{
  "d_model": 512,
  "vocab_size": 15553,
  "norm_eps": 1e-05,
  "beta1": 0.95,
  "z_loss": 1e-05
}
MLP neurons of a small language model. Each row is named by its layer, matrix (up: input weights) and neuron, and shows model dimensions 0-95. Each number is 50 + 15 x the weight over its row's rms, rounded and kept within 0 to 99.
After each neuron's rows, "fires on" lists the tokens most often at its 100 highest values on Wikipedia text that the model never trained on; "fires after" lists the tokens most often just before its 100 highest values on Wikipedia text that the model never trained on. A number after a token or word is its count.

L2.up1297:36 44 38 57 56 48 64 37 46 37 49 40 78 45 61 50 51 24 38 79 65 52 61 50 70 68 62 31 37 47 21 51 43 33 65 28 49 60 44 42 54 46 48 54 35 48 68 30 57 45 30 29 46 38 42 33 46 35 41 71 39 79 60 43 45 53 49 14 39 45 59 54 13 46 31 60 62 20 57 52 69 53 55 55 44 17 43 56 28 72 45 75 74 54 38 38
fires on: " |" 32, "0" 14, "3" 9, ")" 6, "5" 5, "4" 5
fires after: "0" 13, "3" 12, "1" 11, "5" 10, "6" 10, "9" 10

L5.up1673:57 36 56 57 61 40 55 47 26 62 38 55 66 57 58 62 80 58 34 43 40 24 67 39 28 71 52 23 62 33 52 66 62 77 61 67 49 40 62 39 63 22 63 63 23 70 42 70 25 50 66 46 66 55 33 21 23 31 42 72 61 69 67 46 13 26 22 44 56 47 60 68 43 50 62 56 58 50 57 51 56 48 56 58 73 47 29 36 51 59 36 59 54 56 40 24
fires on: " " 44, "s" 6
fires after: " |" 37, " (" 24, ":" 13, " the" 5

L2.up1848:74 54 37 65 36 40 47 40 68 61 41 44 32 40 55 32 46 43 32 59 39 40 36 53 49 59 58 43 47 69 45 67 57 35 53 63 58 42 61 53 68 58 59 41 42 45 41 57 43 72 50 66 33 43 56 47 54 43 56 48 47 47 51 23 58 74 47 43 30 23 27 35 26 65 27 58 54 45 36 27 40 30 55 22 78 43 45 71 31 55 24 67 72 30 25 61
fires on: "8" 21, "4" 18, "1" 17, "6" 14, "3" 12, "0" 5
fires after: "6" 15, "7" 15, "1" 12, "9" 11, "8" 10, "5" 9

L5.up2029:57 60 54 48 40 55 56 75 42 56 55 63 52 66 63 43 47 20 23 48 44 35 41 49 38 55 35 33 55 65 38 60 54 70 58 55 58 61 69 29 51 33 70 52 26 40 42 43 49 81 53 74 95 56 79 50 59 53 66 50 48 48 22 66 31 74 72 31 54 49 53 47 28 38 57 30 45 30 89 51 69 43 45 34 67 38 15 29 41 43 40 54 81 31 36 31
fires on: " " 71, " ." 7, "." 6
fires after: " |" 74, " var" 4

L5.up1482:78 48 46 23 70 49 58 67 63 73 65 64 67 20 53 61 55 45 38 20 68 29 40 64 62 42 64 44 59 37 51 47 36 74 49 42 60 49 83 50 32 54 39 33 58 51 55 32 62 65 51 37 32 37 57 61 56 74 60 43 54 29 39 61 16 43 34 53 35 90 42 50 43 53 39 35 53 37 65 42 46 28 47 58 55 38 25 32 25 49 46 73 59 85 49 64
fires on: " " 69, "1" 9, "7" 6, " with" 4
fires after: " |" 69, "1" 4, "–" 4, " " 4

L2.up1265:49 38 53 54 46 36 60 39 70 52 68 22 41 76 34 67 64 65 61 45 92 87 41 43 52 59 67 25 71 63 28 43 45 62 55 33 48 14 63 77 53 39 36 69 62 45 62 26 67 53 50 33 66 38 48 64 55 36 32 64 29 29 57 41 33 48 28 75 30 46 69 55 52 47 63 38 28 68 33 61 67 21 64 71 48 57 57 34 37 74 44 77 70 66 40 51
fires on: "4" 14, "5" 13, "8" 10, "1" 10, "7" 7, "6" 6
fires after: "9" 21, "1" 16, "7" 9, "5" 6

L5.up16:56 55 34 40 15 57 49 59 52 74 41 66 75 79 60 53 56 39 66 40 22 24 48 40 37 22 35 14 47 43 52 56 45 35 62 31 46 32 65 69 36 53 35 70 50 65 41 71 78 54 42 58 39 49 43 75 34 57 44 52 41 38 68 38 65 63 43 61 42 35 20 48 36 34 53 57 58 60 55 67 64 29 65 57 45 56 49 36 51 54 63 53 56 59 14 55
fires on: "0" 17, "2" 17, "1" 9, "3" 8, "9" 8
fires after: " " 29, "1" 18, "2" 17

L2.up1305:36 71 74 46 56 52 55 43 16 75 46 51 27 45 63 79 57 40 27 73 32 29 48 52 77 42 50 25 36 57 56 75 44 59 56 59 53 30 34 58 41 53 80 49 40 61 67 29 25 70 47 51 54 57 26 46 57 57 51 49 42 33 54 32 46 66 48 63 34 60 30 30 22 23 49 37 25 62 67 25 55 17 29 61 55 49 56 61 35 53 65 69 71 60 57 57
fires on: "2" 53, "9" 12, "1" 9, "8" 8, " year" 6
fires after: " " 34, "-" 22, "1" 22, "2" 5, " following" 4

L5.up588:47 37 36 31 35 47 55 75 49 57 46 59 56 34 30 53 71 32 32 41 53 37 69 38 37 41 80 17 33 40 54 74 52 73 38 53 44 49 35 31 46 30 55 56 54 46 31 14 30 44 51 53 76 45 62 68 57 50 14 68 34 62 38 40 42 44 58 52 31 53 70 48 41 49 56 63 68 35 38 19 66 36 29 53 48 56 59 41 42 88 57 37 32 67 43 51
fires on: " " 57, " (" 7, "–" 7, "1" 6
fires after: "|" 29, " |" 20, " " 9, ";" 7, "0" 5, "1" 4

L5.up813:64 39 55 59 83 66 37 37 72 44 55 63 63 56 50 71 63 53 68 60 49 58 55 58 40 66 56 53 56 65 54 58 55 77 35 49 55 66 48 45 50 47 68 76 43 33 46 47 45 77 58 47 65 59 41 58 53 67 64 70 57 76 62 56 62 50 61 64 32 36 55 54 38 72 29 78 51 58 72 68 64 33 50 52 53 19 25 34 24 63 47 73 52 57 62 21
fires on: " " 32, " |" 10, " Title" 9, "." 9, "-" 6, "\n\n" 5
fires after: " |" 45, "|" 8, " No" 6, "-" 4, "." 4

L2.up26:40 65 53 56 65 74 67 58 58 64 59 36 54 69 72 70 26 44 49 63 40 52 40 58 70 18 49 30 32 49 38 56 77 53 43 38 79 22 51 56 46 23 23 32 27 42 31 59 60 42 49 64 59 45 62 75 40 61 55 51 60 61 37 50 21 61 29 70 36 81 73 64 63 44 68 40 41 59 65 36 39 48 54 35 51 65 64 53 31 58 49 43 46 74 28 43
fires on: "4" 19, ":" 14, "2" 14, "8" 11, "0" 9
fires after: "9" 25, "0" 20, "2" 12, "4" 10, "1" 8, "5" 6

L2.up629:29 23 38 60 43 40 52 63 34 75 45 42 77 42 45 61 63 19 54 86 35 43 72 17 49 32 44 07 34 50 43 42 48 61 52 66 72 43 51 72 19 34 39 58 17 33 30 62 41 57 58 63 32 48 69 63 30 77 43 65 47 73 49 49 59 48 42 47 76 44 60 54 45 53 67 18 52 33 53 44 71 76 52 41 36 49 53 60 30 44 38 48 38 74 51 34
fires on: " " 33, "0" 22, "2" 9, "3" 9, " |" 8
fires after: " " 44, " |" 38, "0" 6, "." 5

L5.up2006:39 56 16 60 51 72 53 48 66 42 58 67 32 30 29 83 60 43 29 57 81 59 57 47 47 59 53 40 80 71 38 51 59 33 55 73 40 53 33 62 30 25 36 52 53 66 64 83 58 60 57 41 31 55 45 54 21 61 49 71 60 30 55 63 68 45 49 26 63 71 68 68 69 48 38 62 63 52 48 46 61 20 62 54 44 61 41 39 37 40 58 39 48 64 30 38
fires on: "0" 69, "2" 16, "-p" 4
fires after: "0" 67, "7" 6, "5" 5, "8" 4, "9" 4

L5.up1700:63 62 32 32 34 62 45 56 45 61 57 60 54 52 38 50 51 38 45 62 30 63 42 43 63 50 75 35 59 55 72 52 38 62 30 50 55 63 74 66 27 51 72 48 46 69 31 62 49 52 50 72 26 63 54 61 51 36 47 38 35 42 45 38 25 78 20 52 40 55 64 48 18 59 41 64 64 23 89 28 50 51 69 64 42 29 48 50 54 39 68 66 24 45 36 78
fires on: "1" 58, "2" 20, "9" 9
fires after: " " 56, "0" 29, " +" 7

L2.up412:57 78 49 53 50 39 62 51 38 46 78 59 67 60 68 32 34 41 26 26 46 61 49 58 63 65 46 47 53 74 46 63 74 59 43 30 58 31 55 39 32 60 19 69 61 25 53 53 56 58 70 35 81 43 37 48 67 59 38 72 42 36 63 38 34 50 55 43 63 50 23 78 54 57 60 34 99 56 43 44 67 60 48 24 64 33 49 36 20 86 74 52 42 51 51 17
fires on: "0" 39, "5" 15, "2" 7, "9" 5
fires after: "0" 17, "." 11, "\n" 10, "2" 8, "5" 7, "8" 6

L2.up1249:51 74 42 40 37 43 62 62 40 58 44 41 54 44 51 63 46 40 49 40 75 47 51 56 80 55 71 39 47 73 65 52 65 48 47 46 62 44 47 79 29 27 37 89 41 49 64 48 36 68 44 40 20 65 42 43 34 60 51 83 29 47 48 48 52 63 48 59 35 40 41 79 42 65 65 49 52 29 45 52 74 39 43 51 45 53 56 38 40 47 25 49 72 52 49 42
fires on: ":" 35, "5" 24, "7" 18, "6" 15
fires after: "9" 15, "1" 13, "8" 13, "0" 12, "2" 11, "7" 8

L5.up118:65 39 58 57 44 38 73 71 62 62 30 60 42 44 33 51 54 29 46 33 68 51 46 41 68 43 59 29 46 48 39 61 52 27 32 65 66 46 58 63 50 23 37 69 58 36 39 62 72 81 54 53 46 74 53 88 33 29 58 23 60 52 62 53 47 25 41 51 75 63 32 61 50 63 37 66 61 28 65 52 57 42 53 42 13 33 54 34 25 48 49 52 61 63 55 66
fires on: "3" 32, "4" 14, "5" 13, "7" 12, "6" 8, "2" 8
fires after: "0" 25, "2" 17, "1" 16, "4" 9, "9" 8

L2.up422:36 65 44 39 68 37 72 45 59 61 37 29 58 36 55 38 44 60 43 48 66 74 43 53 56 60 45 15 60 27 47 54 64 53 35 54 33 33 66 72 60 17 26 49 47 42 59 55 56 65 70 67 24 23 60 69 60 30 45 45 45 55 42 62 38 40 30 45 45 27 18 90 42 41 42 62 70 42 49 40 53 41 60 29 38 43 44 43 31 63 37 49 46 61 27 62
fires on: "9" 12, "4" 11, "5" 10, "3" 10, "6" 9, "8" 7
fires after: "0" 18, "4" 12, "9" 12, "5" 10, "1" 9

L5.up1888:63 44 23 30 44 26 56 38 31 45 60 36 73 59 33 78 35 10 54 50 81 07 56 51 60 32 61 38 64 70 71 54 22 49 69 37 67 53 65 57 38 42 67 35 38 64 54 78 38 57 44 45 70 23 73 43 28 39 47 42 62 68 53 36 46 45 76 24 33 62 52 49 56 50 72 55 47 46 52 71 41 48 61 40 40 60 22 67 54 49 55 66 57 36 72 37
fires on: "M" 22, "H" 20, "9" 18, "e" 6, "2" 6, "K" 4
fires after: " (" 26, "1" 19, " \"" 8, ".\n\n" 8, "\n\n" 5, " " 5

L5.up621:78 44 66 58 59 63 40 66 29 64 45 29 13 35 33 72 42 52 43 63 36 24 53 62 73 06 35 50 34 27 41 56 61 49 50 45 76 42 52 76 56 31 42 54 44 48 34 49 60 59 50 55 68 28 33 68 55 44 42 52 43 62 27 33 47 58 34 42 68 52 25 44 74 52 29 58 67 60 39 33 36 60 36 27 45 69 32 56 54 54 57 59 29 75 36 46
fires on: "0" 18, "9" 14, "1" 10, " in" 7, " to" 7, " Port" 4
fires after: "," 22, "0" 20, "9" 13, "2" 10, "-" 7

L2.up199:12 59 68 35 33 59 32 53 48 51 67 72 56 21 65 58 40 53 48 26 60 55 33 58 48 35 67 39 38 34 62 61 63 51 41 62 49 40 34 72 26 40 35 41 34 60 45 47 54 69 47 46 17 29 62 49 60 53 60 40 31 47 75 39 53 34 37 39 34 44 17 49 31 67 51 38 45 45 44 27 66 45 48 39 51 53 47 43 30 38 59 53 42 73 61 33
fires on: "0" 25, "7" 22, "9" 15, "8" 8, "–" 7, "5" 6
fires after: "0" 24, "1" 17, "9" 16, "8" 11, "2" 10, "4" 8

L2.up528:60 51 45 75 32 55 53 69 69 32 47 41 72 40 62 65 39 22 55 63 75 56 82 42 31 33 49 44 57 58 33 40 80 38 63 61 70 40 62 40 69 37 43 54 32 24 15 30 75 50 33 58 46 55 59 20 67 46 68 31 31 73 39 61 47 57 66 60 50 49 44 57 30 55 42 52 44 48 45 58 40 37 51 66 60 58 63 24 37 46 43 39 62 30 47 52
fires on: "4" 18, " it" 16, "8" 12, "," 8, "3" 7, "5" 6
fires after: "," 18, "9" 17, "5" 11, "7" 10

L5.up283:63 12 32 44 31 50 60 64 48 47 36 64 58 86 48 59 33 42 53 54 54 40 62 43 25 54 44 19 45 50 24 87 24 62 59 17 57 74 63 64 58 28 46 21 64 49 47 33 46 51 54 45 55 41 69 47 24 43 67 45 49 60 56 45 49 43 62 63 56 59 58 46 45 26 36 27 88 43 67 69 36 35 76 70 38 59 20 64 53 34 49 44 70 40 58 47
fires on: " " 22, "9" 22, "1" 19, "0" 14, "5" 14, "4" 5
fires after: "1" 25, "0" 21, " " 18, " |" 12, "|" 5, " (" 5

L2.up1640:69 48 18 54 43 59 71 71 42 53 51 46 44 66 66 54 35 53 48 64 74 55 27 31 50 54 35 30 48 67 63 73 63 57 27 54 48 56 33 76 68 37 48 50 53 70 44 44 56 83 57 66 49 43 36 56 22 39 23 81 39 27 54 27 61 42 20 52 54 62 40 66 78 30 48 17 41 59 90 32 55 35 50 23 30 41 47 23 38 40 51 56 56 57 37 19
fires on: "0" 45, "9" 10, " metres" 6, "1" 6, "5" 4
fires after: "0" 22, "1" 16, "2" 13, "9" 10, "|" 9, " " 6